Weights of a small GPT-style language model, trained from scratch on English Wikipedia.
Size: 12 layers, width 640, 5 heads of 128 (1 for keys and values), MLP 1728 ReGLU, vocabulary 8192.
MLP neurons of a small language model. Each row is named by its layer, matrix (down: output weights) and neuron, and shows model dimensions 256-447. Each number is 500 + 50 x the weight over its row's rms, rounded and kept within 0 to 999. Numbers have three digits each. A neuron's up and down rows have the sign that makes its largest values positive.
Before each neuron's rows, "raises" lists the tokens whose logits its output raises most directly, leaving later layers aside.

raises: "form", "time", "gu", "long", "jo"
L4.down1712:538501484528476584547529383483472450409546498451469492497506415407505472540552470499525501512489425511594473545452536485500523483492507488533460466458493480432521400490514486532570442544531578421456640491516486584492533644543477553535525533539520477482507529575521475511445528556496480579506505502435516482380470503539518414477486430489533518463428417455505523599541482419596566524555431466538540583499495542428479539624480464500420538455552489471431513473492460583554491469498539526486458504576476392468507468455530541560568496522569512424437525497539487496568531415623490573

raises: "part", "all", "sey", "on", "ally"
L4.down872:462542486482444546493553488556460579468470437528425450445560555436523569566487545527467421466477511522488410534558543441544516530515512513577428487554466447498479553543525536440464573472491476508495616481462455510404554459500448494528541443500476542464589489512660533590490478499607526497507485517509481494508417497500432529476580445594502497455428542486467550451576521593472488499484493519573533398561561521514504581540520590379568599484545542509497549497561466554546491450425470482573409528499482518431494630550574550428490414470528536476458501505439456494502433509450495445

raises: "ric", "ran", "re", "ral", "rac"
L6.down1224:436654494533516526512542489459528551533555485507488346574517525419565427452513542536424493477547446493554509503554513488534514417493469468520481468420465511515488478403677483456482520556560483561499476573552465537489491502462476434418506545470436403525543500549394441540541486490523476430449445480443474594552452447462523525502474373529518546456561449444528417460409513471482514594523475446557530533495444504527631488514470544526528522560535555454449503428495622580499428599462499477496478415396441547485547547494447515476482417560561471537444519432563497500464431567518551539

raises: "ical", "ile", "ili", "ic", "ible"
L9.down368:500566511487477480401545517391467440452451409432455494505557411528445494438544478494500525453584443503568470432528482527540416517496587387490522550417521418533456500464442525579638519589520519532511533476616528430521487539466488508430597525428485525515505461516559579552379516469489482567565572529571431466492521467599429409428443571523506389481566553523416535531573413529485488534498557490504453496525490546567473541510536440508499570614461529457472513521557520493436499503470517565560416594492511529460487449507515522474485520435518489456493599604481480509573468516472471534

raises: "uch", "hop", "mu", "election", "co"
L9.down807:467456555541548530540445491509489453470519517554591459511502495478519466445522446519580490494495471601456519473378508581508511470571474464440502456453473555627458459519473542508493485504445463580486621609538388484472481512564538651541467593489499497455535450575532497524499545462424457486505455430534497458472493489545448500435629419457456453476523459546458540462408476405548502553533438567393549552516542405523529486482363465494531634445469465510512476513457526509559536466505437550408515511498517481561371539501561498515452595482441374500507445545555480455544464503574512508

raises: " hours", " minutes", " days", "ade", "hal"
L4.down578:457524465474553542454501550558477509418416485452560548516503483490573547593470430468570550478439552458563542461522533521560542446494569564456501486469478491489478495471566462548539491425506432535427554495483491446473496482521516512434577434502467468402453453477440498526395508560477474388499486509450582517426545525442603497494518489489505437507534443483540426432434507532554534434459565526448532569533490524442478420569568470524525452607460575491507459559511445494461483514510490500472527512470426459610510502484618443510445449506436450484472397502549559451579505564501449490

raises: "card", "board", "ple", "led", " |"
L4.down93:495486530533386479548562486600576514380485544420480449432534510470512485478503489573466543581604507475534461506488456505560374549545473512428455506496481559553487518509391495396422565525571532465498546408493496513461464490543550524440561549554512543477474561536560601505533442561571551532504572483457420462450564440480515549550527507465408425522505462567531409524580370472581428523632491457539580520533577613511498503513539512512508521462464461431409572396541495472463504571489554395459581456531528568513480462612421525544436611533541472461473500552448402500440503478568480512

raises: " reference", " recognition", " honor", " led", " result"
L9.down1576:517506477504417542504474517423512481451529452561484511377550496393452482434513513463513508460440504461500525471491546456513461550512466498552461484514481501414558494513430562607404500468535448470450544498522533527557553491529476579520562542466536485572468500435491498551477463603562594579537591559460465457569498543574469403424514469492501523458565436467496551507481506497508488472471488506482493562536438601564480564577484547490610476429518529496521551549502520523437508453517429537442571454515568429470418530477506557581594462440513527454447444532541500474465429557436541548

raises: " minutes", " hours", " days", " week", " weeks"
L9.down510:471577503461472529489520463548502446449507496530452456512472543538421443570494474494612470430515574549599584458456510502548577514483586487472507559447502537421480467546529465499503539476485450543520463535544483557479510554473501557531502580469541550607494537411460388541561480467529405481453479472516454496468510623526435485495445527412473398440415580470616489405554555417519582545443476455432592572557464388553392503553526463522439516523470452530496593437435463524442524530480446457531501513452512518542570471448579534429551499567493541487475432540514613493535466535505468457

raises: "ed", "ities", "cation", "ious", "ity"
L9.down563:508566492474504451462493511551428438599555534492474469503492590501539526428524450449610545464463512530450503432578513616418447514479455391431544553522575454467522499571482472480520464592512459506581471444506611506486547677485511543522483470510579478454437445574393418470420503503490455417494480516508489500455459439466452488463490547471512546603469505411494471546451362442469453520558455457473500543514512395485578438450467584439469450528489492562541442482571470518454609496438519587520503454482446503441570561523495522583540488457521472566495524379445473479543491485505496622

raises: " who", "'", " living", " born", " with"
L6.down161:465441381583518556499471483510489516485411468511535570532525512483440535539513550480522512527524536451572555546491536445558490480622470547475474549506477487532506475509452486537542615581558477510499453556446504446499463515478528563420517459445452476460510536474443531568508496530517518502426595443547476495546483508448519453537545444574523510388575562497459467504538548482503544521439489532520575468548448553489582522518506598392437447599496496458384475526467480437507493499552513505503577556618485558401449577461555452489536433579462484583452410495503477443478424538503491466

raises: " it", " they", " he", " these", " she"
L6.down495:543469455455413593433452538531437442457576510381463553506500518556438500546463525532507485536469541460529509530512522440435382563497452482539515557531506491493563594500419505465446490478447496502466459554395539527544495470453508518483476392511428547500404405533462357505597514599465512435499447457454526486611476586381509604452557539504526435480463558566453436473477501534440527462424644394518557565532469486508463519449506475491436547462511475432519488510403509528417436459532572517505427529558476540513561446445452531430480523510523473392539436514474425501451583603538532453

raises: "ment", "ers", "ments", "ion", "enti"
L9.down202:459509591511557394534487466437443544556518485537523526455433590564482415495496477552595465469497524564556420505487527511455512469504538522460451494462563476505531414509541454580576436540439412500493483473493458557458424525525584571563516606525556497489500505527405438631446520573428482557543474499482507445482628521466548541453451506489447491556638515531525545558530498531557445512546493516523486510502519492530585440590509557484461492652533442466503518423510517403457506494479583502612442475446560544394442528499480540475517535566444456588492543552515496457535514523498541473

raises: " about", "rid", "able", "let", "rus"
L6.down431:450554468443452452578467492522466500471504464547454551543451510426528572502439481451544465413468585558482536549465468460474413496526526473489577532484607412532486550442476558476520485571531462510585538487463515522578470513509536461510481519417376530502411487510535504495552498467516535481445426491506544431525442475434459554495530607458527446515514512487548505503429484546427495534528477486453473483479509461537421506554444577425508541518493487567528534521436474474428522558556478531469498489557478513440538492483564487559457432462470494598557480584461546580529499585579520486

raises: "ous", "r", "que", "n", "ary"
L6.down1093:469519471466535473484451549496385535585517516454469519485482569541534388468536576546471456456558560486462515457581564608438582551454434479485499441425516535479574540492507452451345510458553556550580436528482519468528464471479426416479552597472543525541572497420429514476478480509482562490570547500476515540438485538553450426597490541499495521480519491525509582528497562574504420542485546469494464454576466450504482437506373454557435587534443395411541503483550483554444479568427536556477465505461541528477460522463529413448485551397492546479512491483497469366600407434466540532

raises: " with", " as", "es", " in", " there"
L9.down763:468493498448548445534484494549489584537471620498479526466385509457486453469499517417495517508537518560422466451488473416452512520469474515443530487511439537560510494483551426608535500514548523532562605532517456612511511579484485558432526496464486499578594503495395517527547507557555495569377503573414531459380515511549544452550468468392476557519525577445411465517498513560485571568446466522565520416529469494487600558546527404461511562497503515454601541503416557493472563505530538586481455481527536482514538531458524537512415564518467584430536547464487539444546472521484530500

raises: "ique", "mate", "ical", "room", "ic"
L4.down484:511522558573518578649520422555471502616580479426639500530508498460541590499546431515457518585470560494555441491483523570547405493491628543470597467513479492600439473487505453526561577448519503483507532629453528516504492513578472545518567500496472526505597470508434476505459525533488473533536460533608496465501559582665462453533522480534550492601488610550463520424487545502540506519452453549569499460609571433517598533493570518477485442530480486520468487580478530534463494524522496598486472500470441550511508471483503457467498528485422563516539501572359423536460514496491451466

raises: "izing", "ising", "ious", "ised", "ized"
L9.down605:448504455449544470484508467489479487486480495547477554480539528442482469575500453443522552504552547509485537509522610507426532504547517530458636449493534465456528514434460516497384435576553400492488544551608626518470459440465460626552480503490427438498513509470535467548383517575487506510461509463451515495343436523536477550445547645585493459487467481451537527482501475436518514479456458438510487507557481519549493520520481516506531498537474515472480485552515492505348487514550489430478444510457576550456465539512522610503561531568510489511434453457383503608460430464474535533

raises: "hill", "shore", "ence", "ward", "right"
L6.down1715:502459487516422582483577487460514441426496535580506478443491483498540484469460583409425558491468481569542563532539480474519539429489466526511431511519436493484548488439470461484475489531514542491522443525593534485490481450546536554560562512518509530398542612451422494486481531562438472572436434551538461493514550539553471441481440489483406455604530500463454584486526518584515488478492519559478610362464525543484511550384543491525531443563443492666552480479544487461467475577485477507478474517509442539540502484557590489463457478565601531405503542564507471457462482462562498523

raises: "cate", "cation", "ed", "cat", "hy"
L4.down1009:472423544566486542472531551510500444487421524472478427389515528534538577459565482504555524527516518524448554472496449535498484464503573472450494530533523570478445564576472489547523535466435529590503492474500436436516528512517530503482513481571457627576477492510451505564463534619484370420520458501448418467516426510486541504490485477522491566482509586573492535496554563500508509580487464458432565595478515429490502501495558464521479404510528536465474421529588413527474496493437557556574498464442508564470536449473510427506527532527579607496490400419537482428391502501580528509

raises: " December", " September", " April", " November", " June"
L9.down1561:544492449517551467474594480481463500534448498446466444569472575623403505464501431506537572472522450490525473536572586560538529494478499516552477533542525553455522518551528464514550534444541481420452556434496491471496539492503396536532527486578490514592462505528514538610530499608416495481490510466477398591512497562535483365458481490528357490510460512459568542452468577504601578443535527489495483532489527453490561510456465515479438394454543480547493492526580519529526572574426570565620473498484521525411487469455519489427462461573514550505476504448463556479503499550537473563

raises: "ment", "ed", "able", "ing", "enti"
L9.down1068:569476517522481433406593465444560466492552478524488535444456505536499408425582446508595460496483498503578397443554539497491583523504507485487434478492427468476548491380523468535466560505489487486602465465460512443514491546433586582480528550631516576552463499543525495325500344503534513500482519579573540479553548451542485471539533460496555462521536472490508519515448551491433423529538554503448492558533481562581452441497489603489568505595485444508615602498475485513446514447543590516464574509453476463420594431529521488520540604459440463473537558521545521513520418631515420500

raises: "ter", "yon", "zy", "ne", "nes"
L4.down151:511513521547502618536523476497474492582454533541465503502514530434496505479541514404519499532514502476532481472379571570506414473580479506478506444396429517499370494505441494448352510391530415552465480472498551484434434562524497408434626494489445531462418572478549588543496569434441511572485498486495479536479520413500479468602452542483500487480518443629510540548522537518561523516553463527498572598423618468553539585464546565566471491545478536486513475564473538493472533489460566504493483539503546481440533512479560509409468495518474499477459453535473534475535481502535445477

raises: "cher", "ch", "nt", "lay", "ala"
L4.down121:444602448521433535450439473444539535367476458506471541539526413522570502563455546480451513493462462510559506485532520577517485516514452562511500479500487469470542454579530537441523568440477453590407506537465450496550456553461423501463596468532513532516492548492521516522518448629439508478527552417524458452517455508500555532522541537438498507461398519456501445550525499553544515501512405484448479498525521439627469448494427450559494514459490485439436584423414486500641565546481503488517597573489508424489506497457591484508519476603463496604418524482460425503547459509530452504

raises: " They", " However", " These", " This", " That"
L6.down1441:562449444495603476545436643512492462528494560428505504532532490463497534426497457510505467529561508498499423573527574456472414505493522524505536493442476396544512514479567418474425535512513436506445481537470506592501535462493462546518505539492446452490542538543514479553525431496512534532527458547458477445542526492451491608472388468605491542457587511508566415526469523412511506514464465500445493441538515509532526423534479518534522504511529482506530506467484453610498483523466553569444493520584422572480424535415532486514448565486569442542514445512508448525437575486517443503

raises: " his", "cha", " their", " the", " its"
L9.down743:428475455508460509511506528417423472587520458501514493496501476575562522411571549524565483526395481475538500501529545461416547495466421458544470478529436600479463520518445535509502468556541369478574485480454495507492549533515482457582449503491497515428559533562447463494428475462477514618472511446547473498472553486445468479478475533481527403537508544433513576556496423497509585593439461444516501501442470428425578479507549478494435437480374494482454461504478580540512465575458520523594423542499438533486504519560527554511493422534432443417479477540457445537523589583530485530

raises: "ized", "tic", "iz", "ize", "ised"
L9.down580:474466497568584500416520457512512549470388463588609518540535434584542560452535487540433522523481397445414540541541570437442562532503547481555483529359519559494502534481428582476529506572479470464505513597480485513522469505505461512552455533555456510471437506590456498535425466496491468461468528417455596477428471474477584488546547484534496520486511539530536554546520500489580475547461562478514527455628404564552522607578454545557533581508456410492480487410361468562492445526525508494465528468440463455560467487428512495529540484511507462457501455426505512579514513496555486540

raises: "che", "ch", "chen", "ches", "cher"
L9.down522:397545482516502521555657494524439573555472547536525506422510428510516495495442520520533562448592454460517529535448599554449457476585473561500503508457442538441467588525430481504614557510497486497459500528412677453463436513461400498460482571482509500486478491499443546468485470486525521366574469529534466549509433421489515455613537389455584457531373520468515477521522461519514457547460555517484540555509557478537587584482381478532497559437525475492496593516500569537589517502486524590425523472498490454514559567468560481477500551513342626545552511452518460517526465545506524465